config.yaml
d_model: 160
n_head: 5
head_dim: 32
norm: "layernorm"
norm_eps: 1e-05
positions: "learned"
attn_scale: 0.177
tie_embeddings: true
init: "uniform"
init_std_o: 0.0535
optimizer: "adam_variant"
weight_decay: 0.07
seq_len: 256
train_tokens: 109100000
dataset: "wikipedia_en"
MLP neurons of a small language model. Each row is named by its layer, matrix (down: output weights) and neuron, and shows model dimensions 32-127. Each number is 128 + 24 x the weight over its row's rms, rounded and kept within 0 to 255. Numbers have three digits each.
After each neuron's rows, "fires before" lists the tokens most often just after its 100 highest values on Wikipedia text that the model never trained on.

L5.down345:126120090146122204158115093155120127144125099158106112143066155148073139146124103112144140145095150110154127131125118153147133166127121127115115087140100136105136138125135089139122149105125106127152122126152081114094127133144149153132156103165120150181123101107170119165122132114106123124
fires before: " by", " in", " as", " to", " with", " for"

L8.down352:116150137142098114125174091133133134128117079166132146126061104152128141178106115105177127086136129186120120150110096143127085157146130139105095134108130121106131153164145131158118105114178185131113124103174150131155155153150135100102096117112165124144155153137127126163116087160122116129
fires before: "ist", "oc", "ss", "at", "k", "is"

L4.down375:159165126141178143123091108156137138162131122139149120171107162133105117096118131159109107080163162104124164137123119173134133105085120146124069106110146161130088092131134115136118168156124113108155107146107162108147095154100156149144121134151146082126107105140105123106157123122139130142
fires before: "ic", "iz", "y", " ", "or", "ors"

L5.down430:151123115129091157111129149129086121099125126128102097126114125158110099142171089122106115133110113143141142125153140113128160159107135115087164129146126134139138102087173113116106168154156149163116113153124123118114143132104109094146178134087192136127124122068127113118106112135099149125
fires before: "y", "t", " in", "im", " a", "ot"

L5.down313:119125113129095122138083179117150149134103107156125148162159125127109105091132090154105105115164138187142108142127139129136082128151132114126085113096104128121163146127154116119160142117114135128136100095117172098142113128134146177091136142142147092155122102143130105123118147090141147107
fires before: " the", "|---|---", "|---", "|---|---|---|---", " its", "|"

L8.down608:117103168160136145117167101104087166131129098108109122119086164123136171130158164134188093156130143173111133128102126120160122137153133137146112083132148148130119144101155090135111135115075162152122101136094120129190153098070115114161117113165091120130139141083140090144115139140140121114
fires before: "at", "ss", "oc", "ing", "ond", "r"

L7.down124:117133136103159144124137129121122137130103129131155107102079095104158121122210149118122113086138125130093165071162118106126151130121079090163121129185132111116109107152105125133089113145100134086166144119114135113117109145094142130183159102091155092096147130126108131125143156141114140122
fires before: "ed", "am", "id", "ess", "al"

L6.down231:150116147104125152108158144157130134102153141112076163138119144145137138120152073120124134121082121132115189122121105110121171134134133130082142109135115115154126130145104113181101152137108108182097116136161138090117159079156126120129131120128093135114119114082121107095139140110107071158
fires before: "r", "als", "ial", "oy", "ist"

L7.down5:137147121141107197082130128173125136089102118099085115093148095147143136140148123101150116076095081102146155083141129118164165151083145107072152129106103111138105148136156123151110155150157115155168109166125132162116136134078106122104111146147175135147144072127154132137126120128091104095
fires before: "y", "ce", "c", "i", "g", "ic"

L4.down606:141139137135094122131126143150121115153116111200115129136084130143148155126168169122109137161120163131099110110151123135135139141130123108165109135142147072114122084120144145148147082115132139148129144159102123121133135118143134111108149127151110107091138122136148170113146092095152140159
fires before: "f", "v", "gr", "duc", "du", "t"

L6.down290:121085106131104172108089149131134124096117089121111202169152138071084101135147167146133155140119162133120153121158156117118105165143119109130115107114088096158153125112142125181122132127096085121161122111074127170131091127112138112094154126136142134150135093099123086138135129096140118128
fires before: "rough", ":", "N", " /", "an", "ub"

L7.down44:109150164136121100129102089085122096090109132189130081146126146091169152112113146122171148118115109120128106109115139129113166127130131115097128120130106101115098165149139154114171100174095121121103120130134183113105148109130124135140105123176155135161155150153139136104107129126139117108
fires before: "0", "2", "4", "6", "3", ","

L5.down303:133123134161082144144126141129091183163130129164104102112155132142111104145089119165129125112092147153092133097136152170162081133133109090125137128143114157146181139164127124165118160121141128110149094121140112128145118095091149134163154165111113089145134113158083089146137111117116172114
fires before: "\n"

L4.down197:132132112148124135149099100082110150132128191142157093167118148095157129180103145071144118130112149112129108120188107146116160119141122102163145086084148139120117137110116127133155157105126173119113113089123100140123135103109116096179135081121087174133108069137132148134145158108114119111
fires before: "it", "le", "a", "ar", "ip", "ver"

L4.down169:099142126131095098101135130160153121144106150134160115111101138149098104135115139140149119176140148150115111132111126061089101089134110099073104128142121172090153142133146139163077122124129120098155081139089135146132126161135095176113154147125109184112172092090130186149144142105098113162
fires before: "ased", "ase", " |", "ub", "es"

L5.down541:146111114145076094150124134146117137108110156118125121123108160140132137115124082115142112138124124109114099112113140117161136094123143191130122077088117153118117094110127140142068101136119138118117120150124129118090099153162164107122094109167138136141140114153146132142107117119126143129
fires before: "ated", "w", "en", "et", "m", "ed"

L8.down38:095138137117142142118110094146121149103112080138135111093136099111140128102148159121133095144125110136106179146124146110140132116120141154138125098147123123174154103132121092138139101129130150143106081106121167143134119122123113121158106118111134150156161087137113105128106101146095138114
fires before: "r", "ent", "end", "i", "y", "s"

L4.down104:145112133103101131114162078148130125128120160120111090123094133130159120149160109134099155144149113139133104114089149126179148178133089120104144110126142112143105172107130164092152137133127130179105101143147123124148142084087093100156082128079122139126150124162123139179174150158097135134
fires before: "\n", " ", " +"

L8.down73:100128127136126154119127104131107150119065095131114154102118142152109164127113100126113122123109088128149087095094143161117159112097132139080112096117160117149136108098117142192123092142131184149144090151132113144127128085110172136129133122124140124117126159153149136101124157166102123141
fires before: "ed", "es", "ac", "ing", "ge"

L4.down529:103083107173100135112123082102096126167117108161141138131136140156089113162121120092121098114147114114151132128164137119122138155136100137128133163107145124101142088095078140118137080148114168133128094126143125131139134146132120097121162098086155130118122111148101097140112129081140185092
fires before: "\n", " ", "it", "un"

L4.down221:132127139150166158096138123136137125109126146166140147118143087076093165103128131109095139118121129122147141111154092136156105110124144108151109137139137082157133124084103166140141115126147139147139128117111116099096095101165150126159130111079179122081104082108115145112115131171148092176
fires before: "id", "ist", "ear", "p", "ain", "ult"

L8.down220:130149110136119106079122128108159167133101140130145165170138118130117093177151131130128124150099110130165136122114174145142129147159184136146166105128133160136111106095143127104118126112080139085074133139149118132112080146158134172189147134126136109080133104126127143127101156159164125118
fires before: "il", "ed", "use"

L8.down539:132122147178157101123137127132143101127130079132104117114103157124206080153142112096100088139122111162130129138150170127119099114101119131116144124130098116153133115089122081108102141122165177143134156136174168170114101083145158188129122123102113118097155190145134120125138152140123130107
fires before: "ss", "ad", "f", " Part", "ther", "w"

L5.down526:100108120164136128134108128094112131104131127119114152153121126167120144133114101122143150129122132145145085116174102091160137174109100124110120122153146144123098116120123125141114183129113107148128136121147092106129200130095111126142179146128156103130133156086134134154107104095100157123
fires before: " by", " to", "rans", "ak", " in", ":"

L7.down388:120115113133078094113126110119147123120167168156085120073115133108151142098123113127147124100116101145157091124122114130094118113117121147104153129122120098102131187086166156128132093123142165106166136162152133161146121093130122148143149132093123118143110146161129129134155131148120092128
fires before: "all", "ith", " ", "own", "ail", "ents"

L4.down533:145132141120110148120125125136099102137093107154094121136132128114118131122093113156101114136159098116150112173106166150106136131126127145124117116121126099115117094126097126156116137154130092117147127110101133142133188092115111136154131145087141147134162066108151123130114108088132124152
fires before: "\n", "ence"

L7.down259:133114126140109134128094143135133144129115139111148101085086103137080142147159141144089108156135149155152158070108127131109132111091124150163173109157111085158140109146152068110100133115121120096082130126118171112143110123090156123114172096156110134088137144128118126107148138102148099151
fires before: "|", "|---|---|---|---", "-", "oy", ")", "ate"

L5.down612:138121089141152134089135132170096103103125163088123147196156117133111110140112128174094139141111105093112103081149126144088122151154105139102140097104108121110111134154135144134162103152159098118155124102099104129139160168125103095152163125122141126111103115160147146143112154135172147135
fires before: "le", "g", "al", "f", "v", "b"

L4.down113:092173140137092087119156105108095143145116105148131129138141119114104153135095121119133135144146136134134133129172163157167133094134133113127104154117130166129075154114187117127110107156168123135144125122135121141160183126091095130135121151124114113079119093138110138183137124147142160131
fires before: "\n", " The", " In", " It", " Th", " H"

L4.down515:139132149134150132095138115133123126132136134166112118090082149088106164137147134151151113089121131084140144125174141117117107063122135110141147115119148139093128092105118129144135108133096156113151105122123135170114160137112107140123085128118151073163097108134191129150107112142099117139
fires before: "le", "any", "et", "a", "ot", "on"

L8.down103:134138149129105120086145115099135107114138159120115139093167136130118120104098137107153150151121152109154109104108110128112157122133167142112156119116168125132092112167142092117110076136078071133081117111110086130171138177129116119126103147144148118135066181172109146150108100144114126090
fires before: "4", "3", "6", "5", "ident", "2"

L5.down483:157122150127122143112121167104082129154119137087093131138121113108137113106157106155137125151153139071061167110109126133125153149134126109087170156095115130158142135144108139147115130139107084144106129121107134157144148104111130111125121149144123170130126139110143106126138150071130083095
fires before: "t", "ch", "r", "m", "g", "ound"

L8.down634:143101130130130155118130146152150160103098139084156149127108151095108160115121122177129160088121118126115133114120045139142097109105091145125115111121109103118128137109109129135092126140115140130144144122095108123090152139155122156114126096129161108173155108164130120143124138154134118100
fires before: "ed", "ing", "ters", "ted", "t", "s"

L5.down293:129101093104090118134123157132116132140116111130102132134146173142121133125164112177171105115120113159117165112115126143120085133102122130131107142107111093139130134139137143161097144136125091148144145141107126138187138124092093099169174115127147117102121116171160089153120164137121148090
fires before: "ile", "hen", "h", "ith", "at", "ill"

L7.down348:135152137125137142145166142149111171123151132113123120119133117108106114149125139073172131134118118128127125151105120141120091145124148097124136177096102100161127109158150128139134137151162128076118125082141147075136132078114123104156109115160111096191099102139124097126150141160142149117
fires before: "ut", "ed", "il", "es", "ess", " that"

L8.down549:145164156112149155131161132172121137130120173088156160160124108106096124140107171151098120116082132121083159138123121144120107082145178102127162133109138134109157088165125111131094138144127134120100088129123145139093151131107167167145099113121155103133133112152119110126118093141205124124
fires before: "ess", "ib", "le", "ile", "ic", "y"

L8.down259:157113084133130146124156131125141130140138159137086148088111126131149144134136158151118156155129123110146101130100153111153144117095135141127132138157137117120137120118169135151133165080106145112163150111103136107162100106162137124156118106155184133124086142085111134125150115081143125127
fires before: "v", "f", "duc", "gr", "du", "j"

L5.down337:162107116125112139135138102126095102134158108165114089116129115145105198061160135157121128092083166147164145101192086107172123136119117144109107138134093149115167135127162089138118153150119146151124117084109129120099129159104097126133147143114139117098117100116118127134128137146119166098
fires before: ",", ".", " and", " in", " when"

L5.down504:128144087104155162146162125113142144124154110168129156129097142122133108135135117148161137123132148134099119096153140115198162125136092107127119146105116096169133118107107119125164098151138120139132091152122115175087139133143098093102149107087155127118109070085140138104184171142112134156
fires before: " ", "\n", " G", " —"

L6.down372:133135123152167100146089094130143142139127146135139127164108127140114111102172124177110186130119124115126175116134085147148163153130141123149122105127128083136152130137128067179135150152098113133128122129108149119134147123102095111156097117143140079123141095131113124112148116094105142132
fires before: ",", " |", "9", "7"

L5.down239:147115093127116083118162111146106138104139133117136146130125168111106129097103134145110120150168092133180116126143165087135106098123142166161153097129113117102157126104106116140156110142153125135095156134103130149142131155096162085127128163148106093167085101166110146168173126118163119100
fires before: " (", " ", " m", " 7", " A", "N"

L4.down125:101130116152103163148172097096116119125113154155125116152117137131131140159120113114118097117093111169153098136112136110138159115119101134140155123163145101110062131108116142148182141093178129162106119127133127140129149113118130182121143155151123122130093133177158120111106134097172091142
fires before: " by", " in", " to", " as", ".", " and"

L7.down418:144135140129151110148174112164151106113100174161117109162134147129167136117090181161119101136137126117107125094110105146136127138121153115098135077168149089100076112136151118136127122135130149096151104123097104160149127080116130119168155136117114091156112161154157103081077143109146087136
fires before: "g", "ague", "v", "al", "ad"

L5.down338:127158136131117115107154151108131126141115147164128076143134133139120125111174104109091118118136094092099154108135111164122109146150142131111129121150123099134099110114094117107127076139146148135143150151160132166127133117170105128094123122130150166058173082117145092130144110146130069129
fires before: "s", " |", "le", "es", "al", " "

L4.down82:134126128119133145162098122087182141161115146101134138120106115091120120128125146092128075139127122144147123109158154165140122160124090144127097137105161094107073117115104135174129119140135116158147107180145106168144153168120141103102094120134148131140115121138113148101132145072135110153
fires before: "own", "ow", "ed", "ot", " of", ":"

L6.down468:073132109147103146111124098143151139134091086187113106108129112135110131152118102139133125109098130132149143106119108161153177140141113141137157101162135154148096137120125076123120132122141096070130147111134129128152097115155168137094155096122108090120159064153139130136149104153115165158
fires before: "ed", "ive", "y", "ion", "ter", ","

L4.down519:078102121140145109103175121135095149073114114120165134113137144192106133140101100136143124102082121130132105133141156120100145175167145114171157131142108150074086125146136162121141055116106134119140139125141154115135115135128177146147113125125170110151138122104148133134135121119150112152
fires before: " |", "==", " ==", ".", "/"

L6.down142:142153136098138153090121118146105192105087089135135108129143108110115070161158147122102151116168089169164151145109127159143156115157120173159127118090119128097107137105122116130110125073132127117154127101104154137114111142143148153126135129146140108159120083154140125091136128139141134177
fires before: "ed", "es", "al", "t", ","

L8.down43:158117144134069140133092118099146079146120114113159135108122087123107123135103113139171106147155132142155171108163108103143121198110124116106166085141152133165141133122139123129110163123124169099175129099125110159116171131100110145124126118130117108139159142107163127150134148119137123125
fires before: "–", " |", ":"

L4.down523:149121110165128153123126137134136113056157122156113174112083122144090174136164106079154102160116131134142141136139137131160152190170159125151133124114119139102103149113138152161113146090119168116104135123153082146128173138173102130120150135135101153165076133138138135147116128123102124158
fires before: "ate", "ar", "ud", "re", "r", "ev"

L7.down287:101142163167134112092125106154145108135124177143133078150174161135151112124124164143087158135107121112138132114131102120109127106166142158125142103134125105114116140139111131104115083142097144146125129120142138168126127161126130085153148143095143136110135200152161136102139156123111188131
fires before: "le", "al", "v", "g", "p", "f"

L5.down576:165158104090097136143116094126175144148134128142125132114137136115160163123137144131149149161109145159126128120197151156164131095143106095148146126153099110103145159117117134147107115153089140124109125145163160146167108151122141093126110125108171139126152070150148142137161158095142151113
fires before: " |", ".", ",", ";", ")"

L6.down272:098133111119143135114110154113145136103130157126188164133141151111132105146130121119118129087082094131122175105121123128090099127142107121103153147120167108133145131119107093136140110105159163123126134081134140122104165114094116159130097101136104127177093101128150114187158182109156161150
fires before: "ess", "le", "lect", "on", "a", "il"

L6.down404:118105144107151114143158122118117110146110127177140100125129138124221090095121131126131097140134138156119125132183140124151143140138141144161135115125132153148149134103159169145134101099150182100113159102155163121147100099117144104114122107067097144093134134152128098099129130169149143104
fires before: " L", " D", " C", " Ind", " R", " "

L4.down302:124145147113124092141118159154087103085132149132161117104152165125125172114151141117116133128136120189101144125140121123164138126123134121072139102145141153150115096110113118200125125106115147154121104097148164156144151138117084121136142098112090159116102118133156124112137135094132176124
fires before: "ased", "iv", "ase", "ated", "ation"

L4.down542:096167107120073151142109119133098116136116142154127132102136142130131146151148119135053141162132173128110139101140100138133108177100149084107133143162117130094110124138133126119166116168163131140138111123125078183110136055115122121094128133158112124144100107165088165125115123151112143167
fires before: " |", "em", "istrict", "ie", "e", "."

L5.down207:134156150094162109154151120127123092075139119165109120117157145121096115090096140104165163118077142181124103157117173105127075110164162097128109137096148147127111143119120124119109058152156115123107117143168138154165114126168151129093113165116152087133146117154163137074140102120124143113
fires before: "le", "any", "et", "os", "ar", "il"

L5.down367:140159103128126090134147094170121104150102145132151137097085118154161103141150096158140109189110094176118119139102117107133111126091163157113127092109106129140136112097132119143116129127096142095117136111142133165121169122132121123132108097125140164114117121161076135143134153140117140117
fires before: "\n", " ", " S", " 5", " 8"

L6.down583:121127120134118130144154108161108102077118109167133157157136120146107140084103103117116131097146114101107115114140167127161171083116106089125109152152140164161156107121110136122142157147133093161116122140108111186110057121168126132134131154105111128140129083130106135121099113092136130143
fires before: "i", "ib", "r", "od", "ant", "ro"

L4.down295:106141134162104135098112165107133105157130131139152090135125141143148093150116094097116122164156162158150126155131141130084144123158119120108134084178097124147142093097095139151102133166135109074106115119133140156142166155132095097115123132186125116125160153162119118132165145095105131092
fires before: "ation", "ly", "ated", "ts", "a", "at"

L8.down567:152114112137112149162103095125126125128139126122098121126144108131099093152117113076100125147128144152101158143133191151100108114155141115155096108163127062142108145075186157161110102183187134115114130112150106098086150108114115141089159145148131126136115145173108135111115158159104127123
fires before: "le", "hn", "ac", "ach", "es", "ct"

L8.down616:094154125093101165126151097121169146133112150127176145129176116153157109106140108140132141094146111112110148108114143129124097106102153125178149160139140098149140117063143116139083109140100126178144124144152106101144157130145146119121096148169117123115101125113117142101151097200106121129
fires before: "el", "or", "l", "od", "-"

L4.down301:131107086116134168113128188111120152150130182083112131133170151106133151113115135160128127110123119139131174155113161110141103128115143117128141120145132111147157114104137109105103114105122137167120150118114133123132120140111124133112132168144142102104111220120122114116165117099143107132
fires before: "-", "\n", "|"

L6.down581:071130171102140138130114118108117142127150128141159115132118112144131098126121074104129168178108091171148137104095121119140117102158131119131154110129144161142120103147132092138092108147096121086066139109143121128118101119156147157158120166142083137143112138105111118136152165115070105158
fires before: "le", "any", "os", "et", "ar"